{
  "n_head": 2,
  "norm": "rmsnorm",
  "init_std_up": 0.0476,
  "dataset": "wikipedia_en"
}
MLP neurons of a small language model. Each row is named by its layer, matrix (gate and up: input weights; down: output weights) and neuron, and shows model dimensions 80-207. Each number is 50 + 15 x the weight over its row's rms, rounded and kept within 0 to 99. A neuron's up and down rows have the sign that makes its largest values positive.
After each neuron's rows, "fires in" lists the words (lower case) most often at its 100 highest values on Wikipedia text that the model never trained on.

L5.gate210:47 33 72 34 34 29 36 54 63 43 72 69 60 64 38 53 56 40 58 47 44 51 64 30 29 46 47 64 75 39 67 59 60 77 48 64 69 59 66 65 81 34 31 44 65 69 57 49 39 65 57 57 71 76 50 58 47 34 34 51 54 84 52 33 76 42 51 74 42 76 43 63 54 33 40 59 65 75 47 55 64 49 58 32 46 30 43 45 38 54 68 48 60 64 39 32 36 43 71 79 61 44 30 69 66 35 87 75 39 53 57 58 64 55 26 57 34 53 74 55 17 43 45 70 46 37 52 37
L5.up210:50 43 85 46 20 32 63 59 37 51 51 67 37 83 41 44 46 33 59 48 52 48 70 50 63 45 50 48 68 33 42 52 71 23 70 51 67 30 78 54 47 58 57 51 56 25 59 43 35 54 40 35 54 45 46 51 60 43 29 44 70 48 52 20 47 27 68 32 51 68 52 30 45 50 58 39 43 64 57 39 35 51 87 64 47 61 29 17 55 29 77 33 48 49 51 43 56 37 86 41 33 35 56 43 51 31 70 50 44 49 41 46 58 51 58 43 64 37 52 64 24 51 64 52 42 31 67 57
L5.down210:51 68 30 48 21 38 52 69 75 48 51 44 42 62 44 50 57 41 55 94 49 39 49 58 46 31 74 54 61 52 43 60 44 43 48 61 68 53 30 56 42 40 38 69 47 60 66 54 47 59 78 16 68 43 68 61 66 34 53 48 58 76 39 49 31 65 61 36 60 62 97 41 56 54 39 66 64 65 50 34 32 38 79 57 58 70 50 67 52 51 72 44 68 67 22 45 42 46 58 62 63 67 49 45 63 38 51 69 40 75 38 41 44 32 40 39 39 41 71 86 44 47 70 53 32 38 61 61
fires in: "an", "anita", "holbein", "anna", "another", "hollywood"

L8.gate286:59 57 71 44 48 28 39 40 35 31 76 13 52 40 64 47 61 53 50 61 59 59 78 42 54 28 62 65 67 54 68 42 60 73 57 55 42 58 68 76 62 75 12 64 48 49 15 67 40 36 57 50 36 46 51 17 55 21 70 33 37 52 34 80 66 53 66 42 68 28 56 68 61 36 48 62 58 60 43 59 53 57 31 72 32 61 49 48 36 41 56 35 44 51 42 62 71 32 43 29 53 45 21 47 73 59 58 58 35 31 72 67 33 33 25 35 66 55 67 54 70 50 37 32 22 45 61 89
L8.up286:92 61 59 69 45 38 55 41 60 28 78 36 45 47 56 59 48 70 69 40 59 47 49 67 34 23 43 59 75 47 57 69 26 66 46 42 44 57 59 59 64 63 37 51 28 71 27 80 44 48 48 64 68 35 54 52 62 60 69 50 48 52 45 76 52 44 59 49 55 25 87 50 53 71 41 74 52 39 67 64 48 61 45 49 50 77 56 52 49 34 76 46 72 55 34 41 79 37 43 46 63 30 46 50 67 42 36 24 26 60 53 67 59 49 19 58 52 55 91 62 78 75 34 61 44 48 64 45
L8.down286:33 57 56 52 55 37 43 67 55 62 55 40 58 48 37 45 17 54 31 61 57 59 39 65 45 37 40 26 32 63 69 45 32 63 51 52 48 53 28 53 76 71 56 50 59 75 31 49 60 58 64 66 74 23 59 42 55 60 36 53 40 48 57 36 54 36 26 57 42 49 22 69 49 60 41 74 45 61 49 60 47 41 40 44 68 65 54 66 41 50 55 46 43 79 67 35 10 47 48 32 46 45 41 50 09 41 69 40 59 69 33 48 64 58 55 46 56 62 44 42 55 63 40 98 47 60 27 46
fires in: "the", "to"

L7.gate645:42 52 62 53 37 72 61 60 27 24 27 45 39 52 30 71 56 52 33 62 45 52 57 53 32 51 46 30 57 56 43 53 48 42 43 35 49 42 27 54 47 62 64 58 44 44 30 43 30 60 45 38 53 62 68 39 55 40 41 35 73 28 45 48 53 53 21 23 47 68 61 51 64 25 47 42 37 52 65 46 36 51 65 45 35 43 33 15 45 41 36 32 31 39 32 39 50 45 60 34 24 53 83 63 46 66 75 81 52 19 65 39 60 47 38 49 43 67 75 29 63 52 51 49 23 17 37 32
L7.up645:42 61 40 29 50 57 33 25 63 53 62 61 63 45 41 54 41 42 51 44 67 40 53 38 53 65 38 61 39 41 49 65 42 31 85 31 37 65 73 65 59 54 56 67 58 66 63 18 60 56 46 41 33 46 56 51 50 32 68 49 40 37 41 91 64 41 32 22 59 52 69 55 74 04 59 44 74 52 36 52 68 56 39 62 42 43 45 54 57 68 34 32 37 57 55 56 62 54 38 58 54 35 55 48 74 66 53 76 22 58 77 52 38 57 35 64 34 69 67 57 39 50 58 39 38 25 26 37
L7.down645:44 42 60 57 87 69 45 62 60 69 38 44 31 54 31 79 46 47 69 61 29 41 59 42 69 44 17 82 35 40 16 38 49 69 50 11 44 29 48 36 70 41 62 31 69 36 61 50 32 47 34 60 64 54 74 33 53 48 89 61 44 47 81 49 42 31 31 54 54 33 30 22 39 27 40 50 31 35 39 50 58 47 41 54 41 47 52 56 39 53 31 76 62 66 41 54 36 32 54 32 39 22 83 42 37 41 66 71 33 66 53 48 33 71 52 65 61 32 38 37 56 45 88 24 26 42 42 35
fires in: "first", "second", "third", "last"

L4.gate161:41 74 65 66 66 31 79 42 40 33 24 41 51 37 54 53 37 80 44 74 41 19 50 65 65 57 63 58 31 50 54 54 38 51 47 63 76 45 38 55 28 37 46 59 67 80 57 46 48 45 48 49 32 63 38 24 57 34 31 34 57 49 37 58 65 44 57 43 30 33 59 95 45 48 51 60 42 38 71 70 75 25 65 43 63 36 38 32 51 67 31 44 59 30 49 40 68 33 58 54 46 52 75 60 54 31 64 80 64 43 73 54 76 50 32 39 52 30 45 25 52 66 50 29 67 47 53 43
L4.up161:39 52 52 42 63 60 69 38 41 56 15 42 43 26 64 52 39 50 49 73 45 24 55 60 49 50 69 56 29 66 57 51 44 83 36 65 93 41 28 59 31 42 44 78 64 81 34 47 55 66 53 33 28 68 53 30 54 48 29 38 57 49 36 77 42 54 48 51 27 29 50 68 44 35 20 53 42 39 51 69 65 18 68 47 68 37 25 29 49 62 33 41 47 29 50 57 72 24 53 49 56 40 79 63 50 23 43 65 73 50 69 48 56 36 53 52 25 32 47 39 71 38 46 34 68 55 56 34
L4.down161:58 21 51 24 69 60 28 56 59 66 51 35 50 54 68 44 62 38 40 42 42 72 66 43 31 72 36 50 65 50 56 50 62 73 29 81 71 47 47 46 58 45 80 73 51 48 57 48 59 63 47 60 58 56 76 70 56 49 46 61 68 66 40 62 53 56 46 31 62 65 29 44 32 29 39 30 57 44 57 30 30 33 40 64 60 62 70 57 37 36 67 60 65 66 54 53 36 44 54 51 76 47 44 61 51 47 19 20 74 55 45 29 43 42 47 53 29 51 69 52 60 32 39 83 31 53 38 59
fires in: "of", "race", "votes"

L4.gate123:43 52 34 35 54 79 41 54 41 40 58 29 26 73 51 33 49 60 54 52 51 67 52 32 37 49 53 48 57 53 65 82 27 42 45 49 98 37 48 15 40 65 36 49 59 41 43 54 34 55 35 50 33 75 54 66 61 38 73 70 50 54 47 47 44 34 60 44 42 88 48 61 12 57 47 57 71 58 64 47 61 31 53 64 77 68 50 54 42 28 57 44 63 36 50 34 58 41 56 41 58 77 58 41 75 62 55 56 66 52 64 61 59 34 34 62 55 71 79 55 23 35 46 80 68 69 30 45
L4.up123:56 73 63 42 29 55 44 81 24 53 64 48 52 56 35 19 39 79 75 57 32 52 49 32 33 27 33 59 66 54 75 53 50 14 54 58 59 53 44 64 52 62 29 08 40 58 64 48 47 56 40 43 44 65 63 66 46 33 51 68 60 48 61 14 72 32 57 61 79 34 70 36 49 59 62 27 56 47 67 43 42 38 64 54 68 31 44 49 25 43 75 36 56 66 37 54 54 37 52 64 67 36 48 71 40 30 76 52 18 61 51 45 75 55 36 85 23 32 59 65 38 49 28 43 27 23 34 31
L4.down123:94 43 37 31 47 21 42 52 36 40 65 47 78 69 59 66 53 60 59 43 35 41 72 21 22 57 50 40 46 62 32 43 52 42 46 65 31 35 48 75 60 36 33 53 57 60 47 36 56 49 45 65 51 68 71 57 70 63 41 45 63 41 66 50 47 52 63 68 47 37 42 30 82 51 40 70 53 59 61 46 36 61 81 43 33 70 58 69 76 26 65 62 59 51 55 51 40 54 37 79 57 42 46 69 59 52 26 75 52 44 53 65 47 59 58 30 73 75 42 67 74 59 49 28 88 41 32 62
fires in: "an", "the"

L5.gate465:51 36 67 41 59 22 39 64 57 31 55 34 43 63 67 51 54 42 29 33 68 47 43 69 54 46 63 47 45 27 70 59 55 23 54 65 47 40 75 56 64 40 61 59 01 58 34 80 57 57 37 34 30 14 44 17 56 67 60 58 37 39 73 47 30 49 64 64 40 80 62 46 53 48 59 45 56 73 58 46 27 51 57 66 36 45 58 29 45 50 60 46 66 34 62 88 46 56 14 53 46 59 59 56 27 31 72 58 42 45 49 35 51 67 12 52 69 70 64 60 45 35 78 62 44 41 68 50
L5.up465:45 46 81 41 79 28 42 47 57 73 29 24 48 30 32 33 32 38 63 59 38 63 68 48 55 32 35 69 53 71 08 54 46 53 45 63 65 48 31 68 11 45 51 43 56 67 59 70 47 58 42 71 68 57 72 70 71 57 64 34 56 43 48 50 56 40 33 44 43 43 64 38 52 62 34 77 34 40 58 72 68 77 56 66 70 36 63 50 37 55 53 59 58 48 42 36 64 59 68 44 37 46 47 35 57 53 45 40 34 80 64 61 45 39 49 60 43 40 49 35 62 72 31 53 52 37 17 59
L5.down465:43 30 48 56 36 32 55 57 48 42 82 50 21 82 78 91 48 80 42 54 49 36 31 23 45 88 68 36 68 43 60 65 51 45 55 48 16 45 56 72 95 58 64 82 28 53 51 68 51 44 22 40 29 72 22 57 38 36 73 70 39 58 58 53 28 56 50 44 45 65 43 49 73 45 50 60 67 44 82 17 16 48 65 73 57 45 60 67 69 49 44 59 60 39 39 41 26 45 35 43 61 45 52 40 47 55 51 58 48 46 49 34 79 66 18 61 57 37 60 47 51 67 63 46 52 62 30 73
fires in: "in", "initiative", "information", "ingrid", "incheon"

L8.gate301:30 47 61 81 59 69 54 27 81 66 39 55 46 49 53 18 68 34 56 58 26 22 48 53 65 64 49 63 40 51 50 81 31 47 81 58 53 48 45 76 62 63 62 60 46 46 46 38 52 43 68 71 60 41 56 60 77 45 73 33 50 65 56 53 58 40 47 34 53 55 87 63 57 56 32 50 32 66 53 57 53 29 44 35 59 58 51 63 57 68 53 34 34 16 47 79 60 30 61 56 42 61 46 43 50 74 41 53 72 52 52 61 19 86 48 66 41 77 48 31 60 38 40 43 73 61 57 43
L8.up301:36 58 49 45 69 55 54 40 56 57 67 53 56 29 53 45 75 24 52 36 35 25 53 59 70 68 47 78 59 42 44 54 70 53 79 64 79 52 47 55 33 72 52 19 16 17 72 45 65 47 64 62 63 49 39 57 47 53 42 36 77 50 50 71 56 69 51 31 81 60 40 53 62 42 48 54 53 64 28 47 32 27 55 54 39 21 47 48 64 62 42 64 24 19 56 77 56 49 51 30 66 70 60 03 31 61 64 39 45 61 41 58 63 52 29 30 40 40 71 62 42 47 71 70 69 62 38 53
L8.down301:47 56 81 53 48 41 48 57 43 56 19 38 39 61 44 44 48 51 54 40 60 68 48 29 40 17 73 42 52 50 29 99 37 49 41 58 51 55 77 60 55 38 35 59 38 60 57 30 92 41 33 28 12 47 87 39 38 45 55 90 74 38 43 40 33 35 48 60 58 40 64 69 52 71 48 68 75 42 67 46 51 47 14 56 55 37 53 20 62 62 16 70 61 59 32 47 59 50 52 64 81 67 23 57 45 31 46 23 15 56 51 53 73 28 36 63 56 50 47 51 43 29 39 48 38 56 44 49
fires in: "for", "against", "30", "during", "mausoleum"

L8.gate233:73 50 56 69 55 53 55 19 24 54 36 70 61 28 65 56 28 29 68 40 58 35 15 42 56 64 55 48 63 50 47 63 59 54 59 61 73 54 30 24 72 57 49 74 50 28 71 37 79 69 55 69 60 40 34 18 52 84 65 55 40 74 22 40 68 38 51 62 51 33 63 35 46 42 65 70 71 55 41 50 73 51 44 51 42 52 44 20 17 78 63 25 52 27 31 76 61 53 47 52 67 49 64 56 52 56 49 38 44 48 37 43 43 45 64 63 39 45 89 51 39 40 43 69 50 32 70 62
L8.up233:43 58 68 57 61 57 56 27 46 41 51 69 35 66 84 45 76 56 68 67 45 31 37 35 57 50 63 57 32 66 67 64 34 65 37 56 70 57 58 66 72 48 36 86 24 50 37 53 86 61 84 54 66 71 55 22 59 66 41 38 38 47 46 73 76 66 80 55 57 37 45 29 69 67 50 76 47 21 16 68 65 46 56 39 41 63 50 36 37 76 60 57 59 33 64 51 57 47 49 51 51 34 68 47 51 63 44 73 64 60 29 46 47 38 37 54 40 64 68 43 60 80 32 47 35 46 68 27
L8.down233:63 60 48 31 66 33 64 20 49 52 61 32 40 29 45 40 51 40 82 62 48 51 35 24 57 31 31 51 42 41 53 58 50 68 54 70 42 59 57 53 31 64 49 67 38 51 47 44 30 40 46 57 36 50 64 25 77 57 54 44 56 29 63 31 43 67 42 36 48 31 73 27 68 41 60 50 62 64 73 51 30 57 40 57 55 40 56 34 84 19 66 37 66 32 59 44 35 17 51 38 66 42 22 51 59 51 43 53 35 73 44 83 41 47 21 41 58 67 58 80 60 65 69 42 30 36 22 45
fires in: "of", "at", "as"

L7.gate446:44 66 38 53 42 47 46 64 60 72 50 32 54 27 54 35 61 33 26 70 40 58 44 51 65 56 43 62 34 58 37 46 40 36 56 99 39 22 48 73 55 63 29 56 70 71 25 56 36 38 43 54 44 44 46 61 43 41 67 35 77 39 69 47 46 38 54 58 80 61 50 53 56 49 74 79 54 72 45 44 46 64 38 43 81 51 24 66 69 56 47 57 75 51 53 53 42 34 54 62 26 44 11 68 54 59 52 33 57 48 43 49 68 46 35 47 52 40 48 46 54 52 42 84 51 73 70 44
L7.up446:34 69 56 47 62 65 48 57 44 21 52 45 60 72 56 34 47 73 52 61 55 40 39 43 78 65 69 39 26 47 51 78 72 39 75 59 40 53 41 59 38 67 27 39 37 51 52 52 35 44 64 55 58 43 56 43 60 30 53 40 41 40 78 52 42 71 43 41 53 30 86 66 36 41 30 65 47 36 48 27 83 18 56 26 56 29 52 44 46 59 55 61 55 48 46 38 31 34 37 40 43 39 48 55 64 81 27 57 41 60 39 30 26 52 30 67 57 39 49 36 39 83 59 25 48 38 62 40
L7.down446:40 43 26 29 54 31 47 55 43 74 71 27 49 45 44 25 34 44 45 55 61 46 52 31 28 43 75 96 44 58 41 92 27 72 61 70 62 53 37 58 44 85 43 59 49 51 95 42 34 67 54 54 39 28 28 31 57 64 83 46 76 46 51 54 31 48 37 53 47 33 92 36 69 46 52 70 35 53 52 47 45 54 51 48 63 85 43 22 66 47 55 44 60 54 26 77 51 56 56 50 59 52 28 53 47 55 48 61 46 39 31 52 62 57 29 39 39 59 47 45 37 44 35 59 43 40 37 72
fires in: "with", "to", "representing", "including"

L5.gate583:63 56 46 49 26 42 68 44 69 52 14 78 65 56 44 19 64 39 31 71 27 45 67 46 47 62 63 49 38 48 42 43 83 54 62 59 40 48 40 43 48 25 57 40 36 37 39 49 52 28 80 35 40 43 50 63 64 42 75 52 55 63 69 30 42 37 56 32 29 52 40 45 57 31 57 52 82 58 28 47 73 97 64 53 34 39 31 71 79 49 43 37 33 42 23 48 67 20 65 27 61 62 53 85 73 73 52 71 52 44 60 39 58 53 73 43 60 53 43 43 61 40 55 43 24 45 36 29
L5.up583:34 65 33 49 34 63 54 60 58 55 33 57 38 54 40 20 47 62 69 35 61 54 53 31 30 57 42 53 47 17 64 24 59 64 60 41 31 53 55 48 71 47 52 46 32 38 43 48 54 36 65 33 30 50 63 72 50 59 84 48 47 70 70 60 73 57 41 30 35 34 55 45 76 23 78 66 87 59 45 48 69 86 43 46 40 55 30 70 60 25 46 46 63 48 20 55 43 32 31 46 43 56 29 96 93 56 29 73 50 16 67 40 47 72 82 55 45 61 32 66 56 33 72 65 30 50 37 33
L5.down583:52 51 62 47 30 30 21 58 69 59 78 52 51 25 33 44 42 53 69 46 51 55 67 49 36 50 48 24 78 57 43 68 44 44 40 32 50 43 30 46 49 51 68 58 41 39 34 58 46 40 55 48 44 51 47 17 55 22 59 34 39 73 42 50 17 38 58 74 48 58 48 35 55 54 42 55 50 70 69 59 36 44 57 79 48 59 59 64 39 55 41 79 46 50 33 47 35 44 68 28 51 74 44 68 43 65 68 58 56 38 63 44 48 62 57 56 58 55 56 78 32 56 34 49 60 10 53 53
fires in: "first", "second", "middle", "third", "south"

L8.gate144:53 46 35 47 67 38 49 67 75 39 49 16 32 53 56 33 40 27 62 38 55 31 55 53 66 47 70 51 62 44 72 55 52 51 28 55 29 46 57 47 46 47 45 58 55 42 65 57 74 38 44 31 76 49 59 76 43 45 61 64 45 45 55 42 59 30 63 60 17 58 66 88 59 59 67 42 51 48 58 28 36 58 98 38 40 42 65 61 43 45 62 36 50 38 61 67 57 37 17 57 41 31 58 50 37 55 33 40 42 58 66 28 66 23 67 40 78 50 62 50 23 50 62 76 47 49 64 44
L8.up144:60 49 61 70 38 52 49 51 54 27 56 47 39 29 60 61 52 40 58 56 53 64 56 43 43 60 55 70 52 65 37 65 36 39 35 86 57 44 46 58 23 40 63 34 40 20 65 39 66 31 46 57 61 71 62 47 35 39 41 56 63 35 51 59 50 72 48 54 60 65 46 59 21 37 55 68 51 51 27 51 58 64 41 51 38 40 39 58 69 64 52 42 31 13 56 47 53 30 49 64 46 21 65 33 47 71 61 53 19 61 73 43 26 56 49 58 39 41 53 49 61 72 49 62 61 30 51 47
L8.down144:38 51 55 54 56 36 33 47 39 47 41 48 78 49 48 35 50 68 54 52 62 52 28 72 80 38 41 51 65 74 52 38 82 41 49 74 50 36 43 61 35 62 76 34 69 37 58 38 22 51 54 56 45 72 36 61 63 62 47 53 48 68 31 46 49 21 47 49 66 27 79 25 41 44 53 45 42 58 62 55 31 36 57 55 34 43 69 19 59 70 46 36 46 59 28 41 99 50 58 65 52 47 31 54 32 62 52 70 57 53 39 24 51 45 34 44 45 64 56 78 43 77 74 51 49 66 56 60
fires in: "in", "information"

L8.gate112:60 32 25 50 59 33 76 67 27 62 55 53 57 35 30 56 46 40 59 63 53 79 41 69 08 36 80 40 69 55 47 82 46 36 64 47 55 60 75 69 86 31 54 52 47 34 45 57 62 53 40 56 51 53 67 65 42 36 51 58 86 72 55 80 47 35 45 72 57 40 79 38 39 72 58 55 61 70 40 36 28 58 43 61 65 58 55 62 48 62 45 45 55 61 48 53 63 47 39 48 42 43 68 44 84 26 50 58 56 56 68 59 34 59 56 64 59 53 70 41 63 52 40 60 47 62 37 57
L8.up112:73 46 24 55 54 35 94 77 56 61 46 26 41 59 43 73 52 51 45 40 40 72 52 36 42 52 79 48 80 55 66 65 46 56 61 39 48 36 69 53 51 62 44 62 57 46 71 41 39 50 50 42 51 36 60 69 53 64 57 66 69 70 26 31 56 35 33 56 59 61 26 29 36 54 55 43 53 44 48 41 49 54 17 25 41 52 38 43 29 40 69 24 50 67 19 58 51 65 64 63 75 54 48 59 63 34 46 63 44 63 45 43 64 63 60 68 30 54 70 53 39 77 34 72 64 61 67 50
L8.down112:58 43 55 79 55 48 40 67 23 56 41 51 43 44 70 62 37 34 52 46 70 79 63 56 44 23 60 35 47 64 57 73 25 55 47 48 72 12 38 55 35 50 53 62 37 30 43 41 47 81 59 42 54 36 65 21 58 31 48 33 64 69 46 61 28 37 32 41 41 38 43 67 59 78 73 70 52 44 84 31 48 48 61 64 43 34 31 51 43 61 27 61 25 48 71 40 73 29 57 64 14 38 46 41 46 28 28 62 30 55 41 48 60 37 64 46 65 40 37 70 55 51 37 40 58 59 32 45
fires in: "the", "s", "of", "other", "his", "its"

L10.gate167:37 54 54 53 45 59 51 77 49 41 41 52 50 47 33 34 62 49 53 88 40 61 43 44 34 61 30 34 55 55 84 49 62 45 81 65 81 52 54 58 79 47 62 67 59 42 55 37 37 35 85 45 64 33 50 63 53 31 59 56 37 31 31 83 47 49 48 55 66 39 41 48 78 57 53 54 61 40 57 45 71 27 32 44 62 34 38 39 83 53 81 52 48 53 67 43 57 08 36 33 57 53 63 57 44 58 68 69 29 41 51 75 60 30 53 66 53 61 38 66 69 63 42 68 46 45 22 48
L10.up167:29 33 30 70 48 67 49 32 62 54 55 46 34 54 37 60 68 43 65 70 56 36 57 54 41 45 27 48 71 55 51 43 49 39 65 50 56 22 58 46 68 66 56 27 60 38 51 47 65 55 55 60 72 58 57 43 29 40 07 43 36 29 58 55 86 44 46 60 49 54 46 53 20 65 44 40 46 47 42 43 56 61 60 58 63 69 39 60 35 49 79 61 94 49 43 44 39 23 65 20 57 39 65 56 44 56 57 34 42 66 54 68 21 75 50 61 69 49 37 49 35 52 60 55 66 63 63 67
L10.down167:08 58 34 43 49 43 37 88 51 51 66 33 80 69 50 56 29 56 61 44 48 34 15 43 80 50 38 54 63 38 48 31 49 66 48 36 55 67 39 44 44 43 57 83 48 43 53 82 80 87 23 44 69 79 50 53 44 52 35 51 82 47 56 44 30 80 43 77 42 37 59 53 30 28 63 40 66 45 42 47 75 72 70 36 51 57 64 45 29 40 62 56 72 40 27 45 68 35 34 38 73 63 50 39 47 21 62 40 61 35 51 53 53 40 74 26 52 53 29 00 51 51 31 39 64 46 59 64
fires in: "to", "not", "july"

L9.gate632:40 44 44 53 40 68 80 76 19 41 50 58 38 66 64 70 46 62 52 52 37 12 61 15 71 48 66 63 58 51 41 24 54 69 55 75 53 43 74 76 74 61 55 70 63 62 52 59 30 68 69 68 57 61 45 32 62 58 67 39 30 28 44 53 61 56 46 42 50 39 48 59 44 40 66 51 42 46 67 76 49 57 38 78 47 28 46 49 64 38 48 21 50 53 51 47 24 02 62 61 62 55 33 69 26 66 75 85 52 57 55 60 40 39 51 52 44 37 51 52 05 46 47 58 25 47 40 50
L9.up632:42 55 65 31 23 57 47 39 69 43 36 42 57 87 72 36 50 57 75 36 51 46 64 29 49 49 51 54 43 65 56 47 78 44 49 37 58 39 64 58 59 88 34 33 58 79 69 56 26 55 34 49 36 61 74 46 55 44 48 64 50 43 55 38 44 05 09 50 30 53 52 45 35 66 65 36 35 58 52 54 06 27 44 62 74 68 59 58 34 31 79 45 32 69 51 44 41 38 38 33 67 54 68 56 71 56 46 65 55 40 68 47 69 31 35 44 58 54 53 62 32 50 40 55 75 82 38 39
L9.down632:47 84 46 44 53 42 64 32 54 65 61 55 63 19 32 37 65 63 43 85 50 77 28 59 44 47 36 36 57 34 50 26 52 25 01 53 28 73 26 64 50 54 48 65 46 35 42 50 65 53 55 84 38 68 70 39 54 54 46 68 44 38 42 73 69 52 50 64 55 46 56 35 57 30 41 28 53 66 61 67 73 56 47 46 42 66 39 58 36 60 74 67 51 57 39 48 48 46 63 42 46 39 60 18 64 57 59 44 45 54 49 59 35 35 63 32 65 53 43 49 78 19 45 45 68 51 37 57
fires in: "not", "only", "to", "argued", "born"

L9.gate620:52 51 49 51 46 36 47 71 64 12 61 39 43 55 67 31 50 59 53 54 79 58 50 46 23 34 58 41 40 59 52 62 39 43 37 85 53 58 67 34 38 26 27 46 08 44 60 40 49 61 46 36 48 72 26 24 38 21 45 64 53 62 56 71 65 48 44 44 20 53 27 80 49 48 58 46 49 56 45 30 29 84 12 47 62 58 50 25 52 42 55 40 39 63 62 44 50 39 52 21 48 58 25 43 44 34 32 48 31 37 58 36 67 59 58 58 49 36 71 77 66 44 41 78 60 50 32 83
L9.up620:76 60 20 59 76 62 47 57 45 39 64 57 48 54 45 48 35 56 32 49 59 39 44 30 25 82 50 48 73 45 73 56 41 46 56 43 71 58 62 35 58 43 57 68 39 36 34 18 55 48 59 32 57 51 44 38 30 76 62 60 68 63 33 69 40 63 32 30 49 48 61 42 67 43 73 63 86 35 49 32 31 68 48 66 55 56 42 70 43 51 47 28 37 16 37 65 93 33 47 22 25 33 35 55 45 48 51 69 64 29 57 49 50 72 30 58 62 62 48 53 63 52 41 73 70 52 79 65
L9.down620:32 34 40 28 37 25 46 62 58 34 58 63 79 60 51 50 59 54 27 51 74 55 65 61 37 11 60 43 24 55 73 52 47 53 38 48 61 51 52 57 39 43 49 57 23 47 49 48 65 62 49 44 76 75 27 45 60 35 50 56 47 54 54 55 77 78 53 55 22 29 09 67 27 57 35 58 56 56 50 72 67 57 33 31 45 38 54 37 65 58 57 56 62 54 41 47 63 46 57 45 55 68 34 54 49 24 30 43 36 46 63 42 47 75 41 57 36 64 59 51 56 32 57 54 41 57 02 62
fires in: "the", "s", "their"

L5.gate469:48 47 51 59 57 52 69 73 41 78 52 37 48 59 53 60 72 31 43 40 47 32 25 40 70 29 65 38 45 59 23 23 66 79 47 56 46 21 42 19 53 85 37 57 41 69 59 34 63 68 56 61 78 63 47 48 54 48 66 48 43 63 52 84 35 26 53 61 46 63 97 60 58 23 83 45 40 51 35 51 31 55 61 27 34 26 30 59 24 46 33 65 54 48 35 39 41 23 54 55 36 44 42 59 62 44 47 53 29 69 62 66 34 80 31 14 42 70 58 50 35 39 69 50 56 56 64 28
L5.up469:42 32 73 68 48 23 57 67 86 48 78 60 49 46 59 25 50 64 55 27 41 34 53 52 69 29 68 60 55 63 69 61 66 51 48 67 56 57 34 47 39 58 67 29 42 25 53 33 71 61 43 57 83 49 16 87 61 40 38 65 39 34 63 56 28 52 34 52 66 54 63 68 31 53 43 68 27 52 25 28 38 62 34 50 71 61 56 33 30 25 70 54 62 55 66 47 70 37 31 37 56 44 36 54 51 54 41 40 43 64 54 56 60 58 27 28 53 53 61 72 29 25 39 36 34 44 39 36
L5.down469:61 62 62 38 35 34 41 39 39 39 75 64 70 27 44 21 31 73 58 20 47 57 64 51 30 73 48 61 48 55 79 87 59 32 42 46 49 46 63 63 63 39 54 46 59 37 62 60 22 28 36 39 39 42 35 78 79 39 46 61 39 59 75 28 32 40 63 49 60 41 09 40 52 58 26 40 48 64 70 53 53 41 74 51 57 75 81 36 64 54 40 46 73 44 55 51 36 75 55 55 60 71 51 41 45 78 29 32 91 49 37 32 54 48 45 54 55 33 51 79 81 46 34 66 38 58 21 67
fires in: "they", "to", "during", "of", "against", "with"

L8.gate389:29 31 50 49 52 59 72 54 56 41 82 77 63 40 45 40 49 60 50 23 49 59 51 39 43 27 49 31 53 66 57 55 45 44 49 57 53 34 31 34 77 55 52 51 45 48 63 32 71 63 52 26 33 58 20 40 49 32 61 55 32 44 20 21 75 29 50 65 32 52 76 72 64 51 60 63 37 62 35 62 62 65 68 61 68 40 49 75 50 45 26 30 29 23 54 42 42 58 71 28 42 71 29 62 49 48 77 65 42 49 64 74 64 51 78 64 46 46 63 51 50 47 70 72 52 80 64 66
L8.up389:71 59 48 77 37 28 49 56 28 42 40 75 51 33 60 58 78 45 57 43 58 99 34 23 56 40 49 44 76 47 59 70 60 39 33 59 30 55 51 23 45 38 65 58 66 29 66 33 52 76 51 59 47 17 36 38 44 27 60 35 64 40 24 44 51 64 64 59 37 43 71 34 67 70 33 33 75 62 41 73 73 77 46 32 41 54 37 75 46 69 61 38 45 52 46 44 57 41 60 44 53 52 40 60 30 36 76 40 36 35 47 56 46 67 35 35 40 35 53 37 52 51 69 60 37 44 32 66
L8.down389:34 78 46 58 32 36 73 65 59 59 53 58 55 40 28 38 41 66 46 47 55 50 42 64 70 73 49 67 37 49 37 66 34 44 26 24 42 32 59 70 45 41 78 70 45 42 51 50 44 40 50 61 69 28 83 34 65 52 61 53 29 60 60 85 25 34 37 76 35 57 58 54 79 43 65 66 40 43 71 80 19 38 59 26 41 43 69 29 70 41 61 61 45 43 64 67 34 35 56 65 42 38 36 36 62 36 34 48 55 54 58 65 56 54 49 58 41 34 69 71 47 22 59 64 31 55 40 43
fires in: "other", "the", "to", "former"